config.toml
n_kv_head = 6
norm_place = "pre"
attn_scale = 0.125
bias = "all"
tie_embeddings = false
init = "normal"
init_std_qkv = 0.0435
init_std_o = 0.0
init_std_down = 0.0
optimizer = "muon"
decay_shape = "linear"
batch_tokens = 131072
seq_len = 1024
MLP neurons of a small language model. Each row is named by its layer, matrix (up: input weights) and neuron, and shows model dimensions 256-383. Each number is 200 + 20 x the weight over its row's rms, rounded and kept within 0 to 999.
A block is one neuron, or neurons of one layer that tend to fire together. After each block is what it responds to, as a language model described it from the Wikipedia text at the highest values.

L8.up24,205,173,161,201,209,238,185,203,187,215,205,180,192,213,209,203,250,212,238,158,179,178,211,194,204,235,216,191,227,165,199,229,227,223,205,197,184,209,224,247,178,177,197,197,205,214,201,204,243,247,196,219,196,189,166,195,185,178,211,211,227,179,203,154,177,174,223,228,181,184,186,192,218,199,209,209,181,200,182,198,183,196,215,187,214,200,217,220,205,206,192,191,184,170,192,193,204,201,194,194,178,191,217,191,176,224,202,200,199,232,234,206,209,200,203,207,188,189,209,198,185,193,193,174,218,196,200,188
L8.up155,196,215,175,243,203,185,165,197,205,184,172,209,198,176,214,229,229,211,215,249,221,214,210,211,173,215,184,202,196,197,205,186,181,199,226,199,207,203,216,178,208,194,176,229,197,190,202,206,183,195,210,192,215,189,211,173,193,176,238,192,213,199,209,201,203,161,186,213,205,204,189,238,194,148,178,205,198,190,183,185,177,178,205,206,194,218,219,212,181,187,207,183,220,214,169,161,189,196,206,221,219,200,201,205,161,182,189,218,187,214,188,182,190,208,174,213,231,206,210,211,183,183,215,200,184,165,218,186
L8.up203,221,178,202,181,199,207,228,154,244,196,186,196,192,220,217,213,246,168,170,184,193,188,226,206,206,173,222,212,220,188,247,221,203,194,201,184,195,218,172,182,201,215,194,200,169,218,180,213,196,224,207,192,173,221,155,218,197,198,215,185,190,164,251,175,220,190,193,214,174,178,209,220,184,171,180,197,156,213,174,193,214,208,186,195,198,166,180,210,230,192,209,191,203,238,203,197,224,206,182,154,194,200,211,211,187,204,203,217,182,198,182,191,193,192,230,210,236,207,194,166,209,217,215,196,190,193,212,213
L8.up296,220,183,167,192,215,180,226,189,201,215,213,160,210,252,172,197,215,197,215,191,223,206,180,183,229,189,219,214,219,152,242,212,247,175,164,173,193,193,205,207,194,184,221,192,196,251,206,196,215,224,195,190,207,197,194,181,183,201,183,202,225,209,190,208,166,195,184,233,196,168,197,206,211,177,193,185,229,188,203,189,200,196,179,232,208,189,194,249,192,226,210,196,195,207,177,204,204,184,234,173,171,248,152,198,222,174,202,210,153,207,200,217,200,206,216,172,187,212,183,199,179,190,214,228,165,166,184,171
L8.up329,210,211,233,195,215,186,209,205,201,227,207,199,192,191,184,213,209,176,159,219,203,239,213,221,195,193,219,236,182,184,191,230,202,228,170,228,197,167,211,211,229,176,164,188,256,203,199,187,209,199,232,186,196,185,169,202,163,203,187,220,216,229,236,180,215,161,235,220,195,182,212,216,190,189,209,186,183,197,194,209,145,187,176,198,209,191,193,182,199,204,183,198,189,202,207,175,204,210,229,209,197,198,183,194,215,202,220,181,183,194,207,180,149,202,218,220,181,165,221,174,200,182,188,177,217,183,201,233
L8.up333,225,219,176,209,199,194,168,205,205,188,215,198,224,209,182,200,196,195,189,193,197,188,216,189,221,189,199,215,215,177,199,231,193,197,178,194,203,217,195,184,161,185,215,185,202,157,201,195,189,169,237,191,227,216,200,233,194,221,190,188,225,198,177,194,217,219,232,208,192,170,188,144,229,218,173,159,179,164,199,229,219,200,209,180,203,167,173,204,205,197,161,196,160,203,214,180,213,193,211,193,167,197,235,194,203,198,238,219,201,189,163,198,199,173,182,203,202,193,201,213,199,222,211,167,229,165,218,175
L8.up467,185,185,185,210,220,201,189,176,195,216,219,173,171,222,197,218,205,182,212,175,219,214,173,214,195,194,192,221,223,226,211,187,173,187,246,174,185,168,184,201,235,195,199,215,217,212,158,236,197,204,198,237,215,184,207,192,186,189,207,212,202,218,188,175,217,205,218,210,202,220,192,182,147,173,168,208,201,199,230,180,226,155,170,198,219,213,243,226,153,168,197,188,170,205,196,193,200,185,215,193,199,196,167,233,203,224,191,202,153,175,196,214,170,176,203,232,202,220,203,186,209,230,193,194,186,204,222,202
L8.up586,185,207,212,191,195,172,182,201,193,217,204,163,223,201,201,204,201,213,192,189,187,179,196,214,212,193,218,209,214,204,201,206,200,230,194,173,202,166,195,218,219,203,204,219,191,197,186,226,227,202,217,209,255,200,162,212,209,222,249,189,177,171,232,179,210,199,196,213,185,170,190,219,179,200,221,198,191,182,173,213,219,164,214,197,213,193,173,207,177,192,222,197,204,252,183,157,181,207,227,167,204,193,264,196,221,187,192,231,185,203,190,183,242,222,192,213,212,192,219,179,207,198,220,225,192,231,190,163
Description: Prepositions that join or introduce a date or time span, mainly to in From 1958 to 1976, plus as of 2022 and at the age of; weaker on other at, (, dashes.

L4.up93,193,157,209,196,187,211,187,203,229,202,185,194,218,245,199,197,206,174,224,230,176,210,176,206,219,192,208,206,195,167,188,170,218,201,214,199,223,208,206,219,246,220,204,195,190,203,240,178,186,217,225,197,197,163,182,206,191,246,224,218,236,214,196,173,236,180,173,232,183,219,212,219,177,201,192,207,201,198,220,217,208,207,170,197,194,246,196,207,209,202,199,162,219,200,179,189,180,192,245,175,218,173,195,207,226,218,199,201,192,203,190,218,178,207,174,187,182,188,205,192,218,240,150,167,182,204,196,241
L4.up675,210,184,224,193,170,199,209,203,175,228,167,175,219,227,181,205,228,194,200,211,192,186,198,247,164,185,194,214,204,174,192,197,196,184,202,191,177,205,180,195,213,223,167,234,201,212,174,217,204,237,153,223,208,191,169,197,245,199,189,206,190,197,196,202,219,214,169,205,209,209,170,180,181,208,179,195,207,166,209,193,186,183,190,184,207,170,223,217,230,200,188,190,206,219,185,174,173,153,207,193,208,174,229,175,220,204,230,169,188,214,192,223,199,199,203,218,205,186,223,215,258,211,182,218,232,231,215,192
Description: Opening parenthesis, sometimes a semicolon, colon or bracket, right after a name or noun phrase, starting an aside: (PAVN), (1790–96), (sixth).

L3.up546,169,194,205,184,185,184,241,212,196,211,206,192,170,226,204,205,221,204,212,200,188,203,205,225,198,201,203,233,200,216,242,187,213,216,256,159,208,229,168,192,196,172,166,193,163,229,213,201,196,175,221,216,192,214,162,229,196,188,227,200,197,208,195,194,220,214,185,217,180,238,173,201,174,192,216,196,181,194,209,171,197,166,218,185,215,231,230,227,206,211,171,202,190,200,191,218,198,211,172,229,238,188,209,220,221,210,225,209,218,211,203,174,226,198,176,228,215,209,221,166,199,211,203,176,186,175,253,202
L3.up577,201,170,218,230,200,158,191,197,203,202,174,225,188,208,192,196,218,191,244,196,214,229,235,222,174,199,208,169,180,202,176,198,193,174,174,205,210,195,201,226,236,221,194,207,183,176,183,214,212,220,205,190,194,205,193,199,187,211,203,192,191,218,194,199,186,194,176,210,205,191,161,206,215,206,178,197,203,195,225,235,208,218,207,197,201,182,205,169,221,217,210,211,173,232,191,186,201,149,179,221,185,213,184,192,194,169,188,193,174,260,211,202,173,177,193,227,207,223,203,260,229,193,230,238,247,196,178,206
L3.up634,181,213,213,204,203,164,191,194,208,232,162,247,195,200,182,206,235,171,189,212,179,219,250,228,195,193,186,214,199,179,261,210,196,218,188,224,166,178,203,180,196,224,199,217,185,243,188,216,183,202,170,234,191,213,202,203,208,191,225,213,184,206,214,160,202,191,177,199,225,222,180,204,193,168,196,221,194,208,232,175,187,203,213,223,187,215,193,230,195,183,189,196,223,233,188,208,200,206,213,178,231,218,159,229,193,202,215,200,199,252,201,229,184,197,173,227,198,230,201,204,226,148,182,197,222,184,220,226
L3.up733,163,180,199,193,177,198,205,257,229,221,166,221,230,208,205,195,206,184,244,201,205,198,182,194,228,229,199,193,175,194,196,185,202,218,205,181,178,207,203,230,213,235,201,179,175,172,228,231,203,200,186,192,205,160,231,178,219,217,200,208,220,211,223,164,225,205,213,212,198,176,206,201,169,176,185,228,240,156,251,172,175,146,200,198,186,195,208,198,185,200,218,210,178,179,212,221,205,220,236,192,208,180,204,226,205,203,206,186,196,220,208,212,199,221,164,183,222,198,178,186,180,195,198,195,231,185,196,185
Description: Fires on the first token of a year, such as 19 or 20 after a date or "in", and on an opening parenthesis or bracket after a noun phrase, e.g. "(1874–1924)".

L4.up400,187,214,169,199,208,218,190,222,166,205,152,153,193,182,211,204,199,188,198,189,181,165,196,183,193,210,216,203,186,212,222,202,209,198,199,196,216,208,221,197,162,173,184,212,233,190,189,179,191,196,193,187,223,203,186,208,184,197,207,191,193,179,209,186,195,155,169,190,213,199,210,229,229,216,196,210,194,230,211,171,244,193,205,192,187,209,197,166,154,205,185,206,206,217,192,199,192,168,191,222,200,187,190,205,210,235,159,192,181,212,178,221,191,217,179,220,162,184,216,173,215,202,216,222,210,184,195,161
L4.up746,230,216,156,211,198,211,191,244,202,200,192,165,182,205,199,179,175,201,191,221,200,195,199,186,211,204,228,255,224,167,215,249,176,237,185,196,249,205,221,222,195,184,232,204,215,200,181,201,187,194,155,142,212,220,221,208,185,169,214,226,204,198,215,199,199,177,210,194,192,196,234,219,168,211,228,212,199,215,189,194,200,219,186,185,175,214,184,197,203,220,197,195,179,201,213,189,179,203,164,212,188,211,182,226,186,205,225,183,204,212,197,184,205,210,185,226,197,194,204,202,241,232,202,167,222,217,186,189
Description: Word pieces and small words inside proper names and titles, often in tables or lists, e.g. S-ow, Al-ive, J-aff-rey.

L8.up48,177,199,176,228,178,201,212,206,190,171,224,198,213,162,204,195,198,188,203,181,196,225,190,194,220,203,208,191,178,202,229,214,172,231,201,219,188,215,170,192,202,200,196,210,208,192,176,200,213,197,178,209,204,211,199,194,170,233,203,179,190,231,213,212,187,229,191,204,181,215,221,212,190,218,224,181,214,174,190,197,218,209,186,199,203,195,214,192,202,194,161,192,175,171,180,161,231,191,198,210,181,195,173,197,183,160,169,197,200,230,204,210,187,226,191,213,212,188,206,155,155,195,157,166,197,180,176,209
L8.up177,173,178,166,213,217,216,219,203,219,163,188,222,189,192,200,170,194,228,190,209,197,206,205,169,195,217,201,201,195,191,197,197,199,202,155,200,208,192,204,241,171,209,202,215,186,189,201,198,224,205,154,161,203,199,204,183,183,193,200,177,205,197,211,220,215,175,209,242,188,172,204,213,194,185,177,198,213,187,227,207,196,197,199,196,175,206,197,185,175,183,200,195,177,214,205,189,187,149,177,163,186,147,194,216,215,194,221,242,213,208,186,222,203,235,223,204,179,206,179,173,207,222,179,215,211,194,204,209
L8.up260,199,214,204,204,230,177,245,196,226,198,202,210,214,180,192,209,201,244,201,167,216,199,195,222,218,204,194,212,218,154,222,166,175,203,201,171,237,218,180,230,192,212,226,187,212,226,191,214,181,206,182,190,195,217,187,194,209,192,207,208,187,199,189,189,181,168,190,184,179,205,187,174,204,172,171,184,166,185,233,192,194,208,196,198,192,177,200,224,202,180,209,156,194,230,201,184,218,194,195,210,182,187,166,206,196,228,189,184,192,212,222,201,186,236,175,183,142,192,187,219,163,192,199,177,172,202,184,221
L8.up354,191,178,183,221,183,217,198,234,221,167,191,169,193,180,219,220,189,202,205,168,156,184,207,216,200,196,217,216,212,170,233,245,192,221,193,193,215,228,172,189,212,252,178,173,226,175,176,192,189,210,185,217,151,200,196,212,199,190,181,202,185,199,202,222,200,199,198,207,185,219,222,230,207,192,178,229,193,243,182,222,217,210,169,183,216,188,191,208,209,208,191,198,185,233,211,196,185,231,206,194,191,217,186,209,229,203,207,193,193,205,207,203,173,215,215,218,191,170,194,166,178,215,188,195,178,200,191,231
L8.up358,200,217,205,214,229,201,184,221,215,180,181,214,221,209,211,178,188,220,201,156,188,208,209,201,231,202,255,186,154,173,235,215,208,182,161,211,234,212,172,224,209,232,224,203,236,169,194,166,207,197,190,201,207,173,201,197,218,173,185,232,159,202,163,196,192,179,194,192,187,154,200,186,212,181,188,234,193,195,242,203,219,196,181,195,192,189,207,182,209,143,209,229,186,240,210,221,174,218,196,185,223,208,202,202,217,194,181,224,196,194,236,208,210,216,187,191,235,183,184,229,215,192,185,212,229,224,188,234
L8.up497,185,219,216,211,207,176,211,197,155,209,207,198,202,214,204,181,205,179,213,181,199,197,186,171,218,220,227,177,193,179,219,167,201,176,199,209,217,171,171,246,214,184,210,214,237,177,208,208,173,186,212,184,224,206,210,201,192,174,209,225,221,190,199,201,211,196,169,195,214,173,183,212,192,178,187,224,229,206,175,168,223,209,193,183,192,167,217,178,192,162,203,194,196,218,223,180,205,201,176,177,197,237,219,201,216,193,180,234,135,198,209,231,196,225,216,213,202,214,213,191,162,196,183,191,193,205,209,205
L8.up697,165,185,191,178,149,197,180,227,213,177,197,164,235,175,209,193,213,188,216,204,188,224,197,207,195,174,186,242,174,185,204,209,220,185,210,187,207,213,154,199,191,223,191,193,194,180,187,199,158,221,187,198,219,218,186,203,207,167,190,197,178,228,217,192,179,194,208,195,231,214,202,230,199,162,201,214,199,238,174,156,215,194,182,194,196,191,209,176,160,210,189,185,198,208,223,193,196,204,185,182,179,209,167,199,226,208,213,203,181,228,188,199,192,241,198,210,200,216,227,174,211,193,210,192,208,191,214,203
L8.up763,214,156,189,215,202,193,231,225,184,188,193,217,211,184,209,173,221,180,172,185,206,191,225,235,198,200,179,192,206,201,243,210,219,195,207,206,180,181,134,180,221,220,186,233,212,191,201,227,208,230,181,210,218,196,212,165,200,217,230,222,186,193,190,194,219,235,210,187,204,194,243,214,193,226,184,208,202,203,223,226,243,213,186,188,237,197,191,243,169,208,210,208,195,198,199,222,213,199,231,191,186,229,196,180,194,155,185,175,184,202,172,222,189,207,232,201,214,150,231,205,235,193,186,189,180,175,185,219
Description: First piece of a surname right after a first name in lists, credits and tables, such as Phil D(ent), Hugh D(illon), Ezra P(ound).